Weights of a small transformer language model.
Size: 10 layers, width 384, 3 heads of 96 (1 for keys and values), MLP 1536 GeGLU, vocabulary 3061, 23.1M parameters.
Architecture: rotary positions, biases, untied embeddings, normalized queries and keys.
Training: a variant of Adam for these matrices, 451M tokens.
MLP neurons of a small language model. Each row is named by its layer, matrix (gate and up: input weights; down: output weights) and neuron, and shows model dimensions 32-223. Each number is 128 + 32 x the weight over its row's rms, rounded and kept within 0 to 255. Numbers have three digits each. A neuron's up and down rows have the sign that makes its largest values positive.
After each neuron's rows, "fires after" lists the tokens most often just before its 100 highest values on Wikipedia text that the model never trained on.

L2.gate653:163074144090157174122173138165084169138118112156112114132132140111059120129146125096115083130107118132134148213134092102100171133125161111101097130189207147056120129128098200120108151110129180174110154146172151191154117100152111120113115158163119105074179084128155103150146189139139150173177105086182090179106139132140195163122149079172110149132175137075141105133146154075137086179200049128116109129131177090146076110133161137143115121135213147102199111088138134098175169116107154160143108056098120111093110165102142075195082106152147165100137183135115091155100122083121148132
L2.up653:109158142110130193142132091099144104111120086176088087121166140151191128138136148104093166091114079105159152112082141091172111108109127075153155084137117189145150166090130125106160155086091186115123084120114174107090150112128159123161060175092119176166147162071152161165100137105046114088171104092092082134151129099060073115125140072080119145117122189135131091096118100079094062083172159172112137103070164164110138150126130119127140180135119136127154135162126108107150089064129087112103171134171128076142116168075126142139121120144116104099072145124164088142119147095107214113
L2.down653:079121127077163141142156145098113123135158055094100100164146177106126156106111139148072037153110108106145120114110126088197139150173120126155065137127047147145139151129107151150122220136155196141116056119129166142213127117169079147129067155078092118152136161149135120174141052099090171044110170164131150114156114140132142153157151087152115177119129169126116209176110123103089181114151124125096153101120103086091096113114107121119168129146179099114096145116064150118093128132170141127124094159155092109111086136162159101140124136187096108138173078113130072165067148078127132116
fires after: " ", "19", "20", " The"

L5.gate482:129168165147127118153161152180076107197174126098139088167145113151105102145109189100143095132087143076161156085128153133125120178139150096112127120131176141152079127176164188155089106083173151135169174171143066117107094077150106138156116123162139166186205125134166125076136168152198150151134112109128150144169120113156167102117180108126175162120130114089118141068129158142107173125078079165134099152136089095170128117140150160112122129077155106139156173058087093141175139189180144146132099188111198131093118158129088094089098190157157137147118149121126129120104066167085116055
L5.up482:154051145145082146160088113075147129135133116129095129139104108159090160100154120200203085162170169119130112203108147128115139098089124084139119144119077147169149159147151100112116091121113137163074166111088106118216172189117162133099110144095100048150125149135127094134127187155080080092092180122135150151131119133139101105122165117134196154093137120079139164162147072131148112126108148123123126090183106148159123173110072129088151122133097129104133110159081163106086170173132171120118131118131167090094097089150147101147106118111105100114130156116089104103167111128186108126
L5.down482:207124113087102098193134082138117162110147138126179099168158159071131163129152132143138082173187172141143074143121158140088139170131163181128115081134114120116110175146123127124147144092071165099089085126091117106122125111099091117113140128184127157131087108118135122170083122100138192103134068173145171127168143102157103144110088123166146113201089157151147173163126056116131130137133116153111122179191080146096015143145161135106117055134128125120131140100141146138120103094063135117142119143156120118161155169164125102166190149202159086123143132138135146138117105175111166100
fires after: " s", " m", " T", " kn", " se"

L2.gate37:134100127177145075097167161117139140131137076134115090091142105134145174111141175096099076171105093111139108094134157149119180226100114119160164175123069073142168160097155125152149144154122112078080094131100152126133097128120168092096171119168195096124073138151096091124137137113137183090120095143096145052107120147128084108064148183151105189099103158113160126115116136159135096116060173139130135155206170078127099127073172127126225057099133177107142145168107128138089142088101155076130124147167131109119136107152136135097139178171157083159128090148104176137095092162136154133
L2.up37:189087142090093185152129125177132110064149066123160125140143141078057164129187168130140144076134170141141115130050127136167136115163131182071137189088069189143135140178069164146084144167100161141117123109094085136152141126158099070107122152163053100150150098197120120117166198126082132096126103179138155133202149165105157152144073117114127115124064066133143126155128145135141127095152136137086165131108143102124088153133193120135097104119143103144156130144148163146078175107147129140137160094106082145163172128114127113113105077133107115115127091132066137122132131107018142112
L2.down37:134135117087076101121132180139165129143140106119094096117140139130137140130116116110188139138157107113123139085122100096194080068080130163135127133128106105131152172187128145052157111118175177100141077079113104177184175099108115187192134136146123110131133163079139119114163129126148129124121096124164094117133083171170113129157145115166157139138134144124079172132097117077145129170107101148122103076074088219112128136147138178156122125144140039179071128088142098129143105232143148068150164123110143133165140160099087045115172121155149107082148049072136159153155115130175143103
fires after: "19", "18", " ", "aged"

L2.gate1116:126153176094187143124146118130101129100143124148159160092143128068088164138051186137114101101146144217118113120141093079072129130112149098105108123147118155077153147082179110151146122162136158140160066125182120169115151154192173156123142109129072132132134111176175111176150118155152078140164118132128085142148143058149124157118133149120126147078157164019195099125110193138086112124162172085084201117190107107115085147095119171146137104094109119115129107119105144120147142094144093110125106099103116135139085121120074114152138174132172139148118112134100143216102177123134082172
L2.up1116:157151140156128076127111157054139106169142173119132128170082121103145118136090133122118114119068052113133118153151136105144126190154154164199179156081157083121179150109165137136109083128061075120163111158138101118058129093129155079156151106142087107117162102144131166084151114081115099085094164172124097145148145093119095093119128170122152128062160083131117138161066157162013088146082150148085113143126119124143150138081156111086093141157113105079128155161109032154095089104116167107152158129108153163100157046105089125133150139172152104156119153052180122170108115130167142112
L2.down1116:106154139145153102094178147048140117173114118144136128153144116083154141133135114114141149091111095098088141157165148118099160204143093115156191189123112096149071137155179089162114117111100108104114093083159084085100118069143178122130172095081137067105146104082163116098082099125141139147144057126115164116209128078129087133106136124145142105110167103146132116112115157139140009152083107133122165134119173104036099165152140102133136142172131109126147138154148091130158092147137158153133115140152101118143150113152144090122114156145112086196139090121171112145104121118107094119
fires after: " ", ".", " (", " [", " the"

L5.gate12:115136073200105123132174202139135132158101096123102120121141133133107142172081176103180109224149103092173102137176119161125117047084172078144105110091107130156114027118122155124153138113130115111148145101139145116094145131102107133079090132139105117107190087125142109074146153168140126162163149099148140124150157140144160147117141094136046112171135130112191182075105181126191105164085117174137147134152137104127073097173139138149109139146125122089160157133128124138166142136103151111131139210114130144124143109104130156118067144126079067086117094115091119162163105142135092111
L5.up12:189132113151141108161147139107088108142087086054097133168114077081169133163123114125106132112159104174124156147118088145133066142141172098135120111156127077122122135117106184193181128099077136083154097119137146221131186103121182146082131183098109144145175154147088135154121194157132177092148149149158099075130160187100161178121146157081132147180079162115127137108169130084127099193111125119148143133111075058139150155142115182105188124146083089107083178121094170122121137175139174123155163143144113127107097105121132153129090171133115118105060150144141072129134123149149115140
L5.down12:144106128119115079205108178062130149125089133084141147123103117111105120164128090153185094116170104108180173097140141085127144081101129175118031144058165148119138105144161143081150155118088174112095128125121121191202136094077149136162135099142095184143141121170143119122160188103149156120187095133156126101140161150158123079136117177138130035162036115109122123116135054131115113186096069111106099145133052169075098160114168114120133113158166138133142122127182116149152145177135111099138133161121109147168146151112140161129143124109166178141078077172107150186132100182178136128
fires after: "S", " S", " s", "L"

L5.gate20:104092142150193159129094103113140131128109083121138143079077139141110121150125062152156115185160131082131062113117105161147165108119106109152094093103138220162173071176144136125156127135119073111183188130144081072083112079109120166122107128152087131138119166160154059153156173122096148112144085074129113156109137148139133172088139083153096130122111178130140127126150153127178112140158117076114129157129101169143109108151159076158096135097165096137141108191141073099092180141166124129082142147148118162088114097107177151146091096069112160102099149118091140181103181123111091143
L5.up20:135069071063179139055121099118083160124112058108146155087119100094174132156126111117133154117121116097103118160109133165186151097097177133129112097118138111173130071135121088112210123156158147146119208135195173114086153153075161134175178159126150168113113196077094071143029157127135161140165098139117132091169202106136099148117145098103124088142163103133148152103160148100097135126109150114146108114129129119127069128162186133150127154105161107188167135100149190094117048127169129105088106100095161087116083095149145119120126087150073156122147088099190079147165108089115134115
L5.down20:153117050110157132082133155115092096147144079093003153119132109104115120092062078116127155126114133165099069153138138104163112110089133170099130174117096134149109157103125110097141177123124108169078144149160153151124133140112132062167082132110160156087149150146105096179109114144163220150146158166149125119132111151117167157143125164137163085161163103203165118152127177096137152088143109134112187112131105167134117082129155128133093227074122120161170096146122156056196160145106171098135139124128144124150116144113118143150134162131139133166134129107084078150190145108152080161
fires after: " G", " J", " R", " Al", " O"

L2.gate606:157134144165112106199105093085188098127115108088154118107103110165137121108132114163119106139109088128138189118084122069051141099117174177169137119130211098115128115094113087176138159169114181124134127145181149111093110172111154106133151171107088155156125177058159143053124141078119088178110155118066138127106115082111104116095169111137166175127167126156137187078130157096084147104135144147134135112099086167109131128127088198116172159087094095088041136123107092131170097130125124065068125167099104106091079154141121114127104148091168172120142154113162099141109174097071128173
L2.up606:115143108094079139047136107125113085148108144144164115145178096141133078130124152110150163111129142120150185174176132108089133099135157158116125134118185194090142146104115136134176168160144108133133133133127147113129121172077075140161156130125126172118137119078149151129140143088148145124158107123162081101118154111105075097141164168115184091116194122179186127119132106122102117110075153194191154119145115148157162112052151097104104137114118052076102096121110088147051115082116136088131189112086147154131130124156064090111137124108112142120086152129161119188074154137111175106
L2.down606:097143170108122173122155158124126151106096043149129107072156118108140115173125146055198115074081156150123168128093094125101109126119101185110172134102135137125134161176132106089123109125091123165151133100116134071095124124073098100190114168148141105103125104119136156185151166123173156111103149098108091143135150146111114139139177169067099126121153145109161183120187108153157088187069170148143126148114154099073138115112199168122117121153034098095143146158101067164077114154128126100100136135144098148111156184155113126170096134146105113068122130139170143157121158218078141139
fires after: " (", " ", " ft", "-", " av"

L7.gate1192:147094126158158141098114180137081115157067107107114112112136110093094129186121101153187153103126165127118127088179141140149161099056146075130137077135113145078124134186131162143152126122089078143147109112180138135130089124148126177112102125156059153089111107089154093178128155151140177140108100158137064126127098082113165128123133141080156129063101100088146119177150158133141198088135106084154198102147136106095103132148153129127070147054160130136169146087123088157187125145151149121090054090174111180067045137119118126224132142113159138103157133120117081174114133096141129138
L7.up1192:108066176136119058157118080111140149135092133113168130187146121179101137169148183129100136146120159103153102113154155099064148101174140104156158152118101097136176144167170140164144044050184148082166125104122145180129108135172139167170107105163154190109078092110131109179157090125108130131177093070150121132154123142105101079181150157078125152132138128152143097135131150159129127114078114096129110110088115100128172169143015154116114144083132129141123129186108162143084161105129127107127158105128145144172104066127117199167106062175107132149103103115166187137137059106112105129
L7.down1192:084147132165053103075043134095132165136168154100092126132158095135157118098157168099088125164120096114152121148139089102085130138159093186075137211105131087174106121171140161093120169096197155107087093121136177055135187124147155145121119127069174130088098136095081111176120113089099121161120117109137168138137138101092087146117127121158123124139147131158153080127133092122096087165154177095110116160108162183151130110142074145154089180095117106118141127124101130154157140078148123107121161121114079115145149132180196092146074189105063154190186150159181118099154073167161086143
fires after: " ", " (", "\n", " Mc"

L5.gate739:137126168110146146078148180142112155207164118149184106128133064091126191207162126160184119108170105105096121149188043119096155106115147121153135130123194161146120096188159122109133133166118121178144169139133097082063097109101120152079147190176149142126128061162157145149135116123136083112092136119067103080090134153166136157088118132134167120120097149134188144138097175131180094138093136079146092172110131159097096092158151132155069151101088130097137155150152093157104115086158171156124174162140133154118137149083139182121082146051128100145169122145121115171093124111090125095
L5.up739:151121125147163142097155107115186151124143102165075072076134095131145166117197166138164130089137105149121105136103138203179162107088160101127148166080084154141150160100085098114191060120139119160106112094127103135115180133169115151115096182166151133107101125204139145145149183084133105135151142132133109134125135182105175131185102100126099113087070141137152094114135104111193118111100119099188143091111116211057071133116178156103154188079097076128152181087190191084161072078168136126146087165198113125105127113117139125140169143132109130130208142146152151125098117125130148100
L5.down739:138140124168166107086103074071117060123120088150133134116141182068116106149153132099141207146123087135165133094077140137164186114077101158104170157100084162152127122057113122112074144086131132106140145163140179101134138132118147109167117101171166119066113112139170088112085149120143043094112160205157115083101104090161116153172110069102096109131178137092169096156145109188127116110131141105176145129069180122140166208128136105140122136129090153142105081109181142142094111130144133066163084119195103111123112138086146103126147114108109170118108146105198019145127115135135135117
fires after: " S", " L", "S", " ", " l", " s"

L2.gate1108:133134127134063103088156195096086140081143085123112139092173084168111122136085154100155129141064129135124169148132105177133161200149128165071090173081076121114172137130150172120158091129079091128170163088160055211129120194112108102134176162152058128135082140133125103121113178168130143143135096137082150096155129118167092077125129121100149134095111123084172109106110178161128140082116156101190131161182152115140166132156148126113150118057134121132060083095041146130099169152103131118204134197141063167129053155072161152138117124089144166125116128103107127094133159144135126085
L2.up1108:140173124157119158107138134088159094143171124069128128097169118125139162151109115169152131186118135043132116055126152124166192176140125166105099094151146127099167137163164108079088104104067093134112132100186094161080171121177144124078194169089082168098145126134157122090117154105114101080143162123117092122129081065178130117106089076162183154138193126199186146145109149144168083127155119095099140088125155092095158084106107161075105144154187115136058134115156084132084158115117083097103133166111136213164122178087186176174102101131095170149103133159143146120097193137107125125
L2.down1108:138069120157112160107203134086129100129184060143140121152140148104186155136119162105113105118144096086203116104154158117117145121108101129119127118169124179145128165126119125117073123111045139145159239118161161095080151107163103093153129090154113111087108131064141152107193144064131179130133078128143140155128076115127202102127127044130179111164160134124157166114132118087130090130116133133102118125132163165030154166135143161102080193152198095104151111105123096096064130080122060153112156100106169175112110116147113200106154099142147178157157075137137127128157082104053151125
fires after: " ", " ("

L5.gate533:117104066128159143124088141155125119133114090145157195132045088129114179134063123151134105112172128107066158150125099120094128141148167077090133127089128164077161129106127120104133120138143121134092154161145099109065168105077176165110076121162097158173101175143127139096155104161176211139178124083150133135114136182138135117080042102143097162179089169111137113128134153120165121114106134114140150174121126119092141058146173122141108162059151074186107145184144172090157137092140149126089119127170149140151106133154151173185124128141081141133154125085167113153171151117117126163
L5.up533:155124114108145154098061117107090121080108127137096194128150130126130116096135135170140133163139103129075139074049101162136097135139156164116104168073157137129166175088089186125109139182108146084144153150125178117182140156090127139127148130125135155184114134183138097131151164154173149171180206120127148134073087186109170097066065100079143212140099132149145117117115063177093080136105160121131101129113101103134111053066178136121179161115183132176163127042143096155139135154171090135159184151221097158113109176100156184132123144147122120075118129075142104146098093159109106167
L5.down533:096101134102146119124085065124121121152096094128100123074091084107148140134117119200161107069143183161095084109119110103116107136118168170085097143133114120158076085122161092150138142147072126133101213145149171144188149139141129134125119128144088106143104165115089162118131133114131117112122074123097101154107100157112137083065131117134087148136177120084162106141113115121167139117136160150164158183148092116163141166131138164191176099104111100146128135088137120108060082133175084144159140091119122119168131131121124174131148098133140166130038124089165092131170188107118164116
fires after: " St", " L", " V", "ep", " J", " v"

L5.gate162:066104088125194128192099119150122134116112129138098181136107110151061127138084024142127127103164104100125119101130150118088137132104102121105133135097133179174104132129151191154172165111112082097117168113144074103138099123107176104104107122163160143175126156167162063167099085141140149177179133082131084155102134146110141159102169085103083157113090153106211098132139139119183141166127124119137091115041157125199116126158161111157096175107124066195123092146151110164148129166142174138079147114140131191139089152076187203161098095144135139131142121143058177148095106113102147104
L5.up162:163147084120134144127169119199156150093152115126098100111097105149101096158106104178127137166042116123101093113156063134125105203169108156116156147150116116125084159114158167117110154139132135102088106095099135146102077096076095153122160139147081130133065121142140071094147147081157104107186125103105107137139125085100134146123105138151083114094130096193126148127115122102119153126135091170118078150104123100098117100123176079136081108110160081151088204107116134199112121217136100154113111141092194168170159091175169137093129117140100101168140148188134211167070166130142126104
L5.down162:120126119122066089166157113121078123099041151130129119116089142151184105147164121111088112121122158197091116102163100123127121102162072115112102180132114064137117193103110131093131157130090118133101150124126164123152183108137173126105179139104118111155169153121072127139149169142153131190146154140095155106144120205089157132073104133089099085129105143104159115078117124120128133138104102150132088171141111116145155103065138098138127095096163136094123125064124129100109164142144162150112145179132102127133134148083081200173171142071129119152070100137145118108163135137176087068
fires after: " R", " J", " E", " L"

L5.gate678:107086100078150084136165165118155141145119150083126236112123146077123155139137118110136138118051190102100117169127105109147093119100068121103087073068141076125197113187137147180161110154172142118131172142153091141046116176129182131129131128150124142127225112167091134157189167209161155108175103107110134165134153140106112138127129128178113165105157116127185121126184171165200128164160103136191079172108098130138097126166122149165120133176197130112136163136153078187136155184122120134097098181142100166084119076115108176135123121110123089200125149117142131201120079102066161122
L5.up678:165053096104096099153145082108088095141098096095104139094104168060111181167147135065180141139117148149136167115108136153080074174100131145136125175128172151138194105142091187135148152125130162152172184154117152142170043206077133044091090123191129093143158171161114173166188076124114153210152102139083115084139144178134124148118127120068138131100109151141140084127142144131102097183196125178154173113159121075089147200165072085144097204149120082159157091123180103094120157177119122160140094102120117163167111108102071170114168170069153139133119125154085130092087068174116109129
L5.down678:114125121055150152105118185105155066132164067189158103162162091130137139177175170081158161145140146100120109119139115092130203152103067101157142135085129098132109097145128134183153195112083089122156087094172142054122134169080134195139108110133123100136135114137185108118159128125150181117096110171142211084097147086124133126119116165071140102123130136103072125145130106154075167135132144112098147068147135129087124192130091145126123127182142110143136117158106147128143188145116122139090147093077116148159059160132120063121116141156138090101130114115118143159107119157114151117
fires after: " |", "|", " ", " l", " S", "-l"

L2.gate1216:125117159146147129128214125150146128078083110143105121113157129124046172155157121137122117122084203102154149172147154095072102101107167122145133091127076177179111145151099164155151138109138179107155171118080117117135092095161145095095182090105113122127135161089153136154103104061164110110169095116190067129168119142123140137098176069088138130150176112113158118113149127071094108142126128147105115091083126086121150087141166079178158115129165117176093078130151110094150165102152139096077121076107075142149131077127177074159151125130082088119098075149043146180143110114085067099
L2.up1216:129130170106139104163172141105065075131121131149122124119131129142110185176080047106149121137120112173106137187169135088149168091126140097164080135106136139123143159195117125110151193127139174114078097104131126136095126067142129186113113146112117148045157057157178076130062101099154096156141147089140159116150100083099115173114178138085157162108120198128155052142144119093123120066160107083097168045106124136131106107105156100156118105112111177166142159114137115142172099096125105110148046092188129080111109132169175096096131172073186115125081147143118141139120105055104100159
L2.down1216:115131157133118152112098088101054103146146130087056139143127133130087081150100141148124102124179145125149137101098157120131084153124175213097103103099188100108164158097145085136154210105100176120155115182153139138092136107103118124124131149102149093180122183169092082108167163129148060117116158038124176095098155054138179066132139169146132113152118116128115109141083118108143152104113086116109138142086090144160109116109150107146161116144095125038095070165164163129121059184157214129114087174170109120162175149124098116089140116121090131080123167129118098115121088140185094144
fires after: " ", "–", "19"

L2.gate1084:150134096119135156082111153115060118158107121062089161031090132137150159170093146128151145159099099168098108067116156201116125148122134134101099185096179089119136117143138060140144083093099122195109089174089093092131135109151238149137123129112130091110122149149136137109096163154208085112113148076112084062095166098123134100133128114119156126082121154145142135123086166102153143071128218152141073056175087127170154171105086116144097133114069050074107173057154174114120094116166081068135133215163144170114096101127115136096169146138106147111146067176149116135137048075192142118
L2.up1084:120151109079171113066130119116152124163147125160140179165182137177146186104186150118136154132150120135143129124093034166113189092080120126144204125169078139106097124121125133104103144105111116202140107172171103161174122177114120140116122082135105143090132110146170057157183126123143096112162154135165138093068079132130090162129112105090142157159117131116089139160094082133148163121094145099187122158090153148132129148114177168125179097107144103108097165099163098153168073105113088131159147117105100131109099165120134159114108115124110172085130199157080115152089166133105110085
L2.down1084:155125166094132145141127161165145138102148140141137088155113120141171104103168082134176151145127124160129169118114123144150165144118128139122153065130100131187092126110152172129060161146161155146091144122143096076083129110088074119171195137090168124142096090105146134169197170093142126134144104125126061195110103147157110127118143151153094041177160105120140137126164112174102168109167092087124172207139151114129116160170143048115102091127179145090160085153163077104132182154056186167076131085125148133168099117110157092152081144064119153079105149118101115085060088097118101156
fires after: " ", "19", "20", "–", ","

L5.gate497:122149048161096098156105098126075129150143102093094160070146095105133138084049081115153215162108104114155154140148112116120093101156171048142098140165153131122104132136161151122106175055100121140128140145135131112126120134135122142072098135133122057119199202140111100141124122077138130149100155090125138116143132060163076154115157146163099114131129151150145110071120088102102133144133167097116122096148106115153136144154129112110166135107102089116075146130094072090139089182172175169080064097138134088117100111106095164119117135160115156114087136099181114135124127099126155138
L5.up497:073125182181157083102092109105113164131143137123125154111165131108131142134180158101144142149100106158122163119105122131132126104114089120099137105152166113171163150121060142115117135178179110123094167108126102109132118142146118171119107190079094130153159138156108046196111176125102145134045074106127149120126120121102143147123116199139083150150113125121119112132109089188151111121144139091136170180115134044081180081117184116162140100161180162170118142093113106149093152106108147146088114115141131113129164145088165112132144137154108179174125139073131165102114108109141144197
L5.down497:100121092160104154108127198125097121149083092128114167153178146058136084099129159166096132057116133113126134106126126155143157074114121153172083114111132100012166063094165110119163107161122121096134148163158151132183113178111119118126111077163138106148130091162120121143177161158106123075128110143108111124130186133121142147119141108061193169102101154154150105149110129110157140144134167149091143116159138134114155129064164146156073144102097142167092106154177125145092145111065123141128105068063176125038151115078162134154125179159120089104148155164168095119125121201136070170
fires after: " T", "T", " N", " c", " t", "od"

L5.gate1320:173105105133161084098135167136134113181169135101106113058207081091165171185108114134180170099135155158127091161187110063158106108156169169124140136142165128121123112140121150120178142094176123161085150145156138103130126178169166129108117167152057145134131126094202111107132164136164158161074095167146093127139172115126120143185110074150134141159096125112124093076107108160115166108132181117077108145193081107173104093102195149154109152114079133122136116111139139145059149191139153170118160133104054094091089113093134142106106098158137162169147160079091100145122127131127152097
L5.up1320:130109152150179085116091047141135121146161101103156182173177161102131111130123154113135133126090026083138126138182185086118120103162138152168185120093150143137127114127114137118142152112181128190134112118129142109086086155105131161057081199124093149113165152125138174143113105067217118083088156154117124171095125148159114141116135144137140103165132179116127141128134082148144132107081119119102102165168125123096199112129186208141161131096130209148189113172170130090136091147094135129133113122165137056122066117107072078168131127156122106095142102127105112172092133117134067117
L5.down1320:132111070164145112108098098176159156153066115083136115065134114123124127095104115100069206027130180145102112109141085118115111178210117115184122113134110123158141163107124069085154144122071129133147164139130119132108125162122104117088144158134162127144189156050139140085116148162118099106120109111151070087150127111178168181124118090108108118145123164125114094130100163110157162155122085193127128152111097145102145113096181122105108137124202124131121151151152104182146145088173143089101118152086077112139161132162085113156179123241182117127127119131156160103155121116115108094
fires after: " T", " t", "T", " m"

L5.gate633:121125134128142159104134246138131191168154118096154109163115094074057148106155106162166178128079122179112172164135151084122111063091131099120083102146171068158094152140180150166133116160151127116169136111147109061125150120124093116134091164163135155138184062108166131091150201092133113072099108133142141160138107140103193139118145115197093102137136142164177131121121173105162147132111128105140094091090102161107078096185147145120118099114141136130210142149131127167154143201193119144135116120150096127068131133109074118109082185078130090093086199145183165106178077151056128127
L5.up633:138087162128094163173169103111091124157140099114098103131105133136121134153089125169144173187108102112165160123113080128113090107107179121196100213108134094133103103152174117134135058112153128138158097114152121143118149148096127117076159171164095137180126133157146177192149168143151122124113111163073082148163106161152178228145143075131108140142109132127125118116077114062120091117123129112141111112114150110138140130173102109108126153181137138109144157125080086139133136166111157147134064127194117028152119108147116166162091158143111112112029154173145172176153156124107136080
L5.down633:129115075152129085145165102107107069165142161190156087121107187094168137145161078156117198122094112178141105133110141133053173158156176095153156153141167148100075120169135077150113068127101136125190168126083137130116087071094106139166079136057137118083142057115108159102125115149105138147111183135142094111165082147203130131135170075122126133182092177101113192175158119164132120133122105175149153067079129186159116126132140082082142083138167217169126149134142163120095113139116159134122111133155128126160100153099169064133114106139092094130132151190075134156135120181127125146
fires after: " s", " S", "S", " |", " ", " m"

L5.gate358:100132129126107142089157136174116092106068150140097167110154121142144151163134092141215149090137098082149127075121125133086138159171107129117115121138157181132144154144115143092161135125148161140151172098200176111107164122073117157164112095174121149148049097079095120156151072125130134112225163071052117119088121212114143157102103086164102139098148173112180150141106158089128147143154123149105133121077106176132154117137133102156065125087096099092127146105139156100193081148188172137107191112083169107122096105133135162146108137154096137105090041098162167227121145121125092167
L5.up358:167150136162104142057118122235092129110096099116065090102110071156200130140166117165147128135170155157138117091107197115123102122181180123074138093143145116149180109099089160106103080143109129081124116135135156099105172177073092161111124104156125138118087130119104112144085076136114140099170134127134167103154100120086173148105139108094141172138152159127092065101123064066121098085124109107097226129032105156103109166129106162133109072073160129171113133125125103110209150128139110144070133173136142130107096166139165123118117098122070139090069083107145151164082138124118136109
L5.down358:133165072197086104132077191054122181175091083146115135109154099183202105100138132166106129074116131064113141172156086117177166157103114124108126117116130113120095101103140142168142067142129146089176086142082135112149148189111185136125152159118106180124163177119115141161153083129149101149180143154135138111146147119109130189100123075103092136123103100166092105121107065152095106104073118126147124124104125125133103124109105143091122126035103156127092130155102082087082134130119203167126128152130087119082149129103153147194104097164138122178110169187163115095158109127171164081
fires after: " C", " c", " H", " J", " St", " L"

L5.gate991:181126177182157141134180199183110087148178132113153113109097101119102174152111148129127092138181148154151082172141141136152128095079115075144144139097165149115089110140148167160120092118151122120154092058154107111090197060108134140111074135164083115178107147188093130116127159122145168125119176119169113178105123077114142098162159133120059092118154174124158111164148176113214127142129110138155114112090085101102092154146095133135109160114109126134111080093136108165224094157139104135134137115178139155073121111143080094142138124154093157136186139168148186195124152140054060151
L5.up991:133114117154136119075158144098094167160140108106114099109169055131120200119139160134129141090118094080180187155157110122140100087092158140131123202122203109142064163075084150163164131113097122098103133143113169139142152140119148128098107163112137199116138167111138189173080143186098187135125140146108179101149149143180168163187064088105081082124128184085125115103124139150156122110118084129161133103136130120124164173151136155146154098171103128115155065137104128150155164096117133134056183135192093121117075151116136188152111147155041154094149161148133088171124062106127175103
L5.down991:163155171157167164133133136126102165113141141111141149067106096189136136138143124145192107142061183105124171099136148144178129164124188134155096169102164163138150110082103183134113103125118161069121167122156132117125130106127151132134095128095148159120117111201117116159124084154112115166066113158115128109120117092140098172125139167091094145178117157060099071129120078134115128139116141069077200103091190114098098110143113124136171128110104103156122100170108134140100118145133159125140140112123162124150127128199130163181093134142141171161152155175095145111132154103151121170
fires after: " S", " s", "S", "s"

L2.gate922:084150133113126093114114132117125093110119115082110199145119112137114092155068153140115125140096137150152142137104102161110155149142062116181118138127101130143106193126152110135091091147162158120092142080107058217147124176149087156108113094133064166126097160141098088092139085174193121116151191129102142073119129102132139130140114119093092086061098070118138164144091121151225113128157181108121129121108077112166109106129064154128197100095102160142091141092105113177118107100179011171118096193173072154136115095109139148122114108039171109156092170118103209119153136121133153161
L2.up922:198108097044138101182120163158081159071077062157126117131134098087110124142120142139136147134110125085115111151081155191138148137094145143114212152176091132109182133122112109088084121071143139087102170140134122103128120137087160089155133109161111114163146128106100129141207106131201129085168108156116128094160108149126089119149076130087114088174108132079127158102119139133190109096077181077190105171195120120108118101149196101111082099113144122114144105084125111172112147096084121150176087183121205139168100144112171128106155095099097131150190158101080101132125114120116145088
L2.down922:156130117051126131123110150146108108084116156172153109102163118148170171134122166086174096102160129131115056108130179134169143087113123112089112107127147105133159123103097150117088166085137143094135151150151142081136135148103172171122101151099103127146131094119183162143146126112106099125151112134168135170180066131131136141168096126170153139154141111094153155093137105071133141076092146153124058156127096150031107141140178074083036123095138023080146148102181164143077193164139122129103104113126180155190082158114111114148142157128093168135120046149113104196154096093180125133
fires after: " ", " |"

L2.gate644:109117158143147127154135121161115147094120133055166153087092191176132077078090100116136155128139116146103183114117129139161135118143139110105089150082121178157121158118119109136140162112079105116129169120063135177126135109138141194113166098180098135126130161187127136112146154128147078102105180088165124090082143099142101159132105138124115094140130115058185091160131144124167106199175110139164104190104058131102097092094156137135143122123116093126153118085146119148175071114111120138150166115129150143126097149118127153087122121120064154179150124140088171225128078178068163107
L2.up644:195126117128110148139110147137056190107109147153103129174103165150164141122092140127162117126057103184129074133152057151143149102195159189187139141153126077156119128107145102103140120123068175134142122126154154114170124146141125160098157087113120121145126151080126168175121136107162197146129135151128145094122158154206035126161088146092120110125106114141093084138110112175131110150115098133134046167141087114092083198081118159064073156113087149150135179070133134114130149122164136102134089091125109115112151085159108078086164106096123136106149098122112082146145166137136123082
L2.down644:146145080115099091111106094124078199086135112166132113158146162107157100148138131115144097111120108150153101123100088139152171093168155152163169166180106111082135142073147078061100117107065129072118134127104179096164100207105154174122177083130176110106129121096122129164170130129112092173105105150132158093159162148153081147170121166112137151110092170160136116147139080126104108127149093103094124071193122146032098132102101111066122141127135139168177127143119140145094130168145116121131054134163152145144196141165089090132169129156091135125139138117132075115135110159129159120
fires after: " ", ".", ",", " (", "0"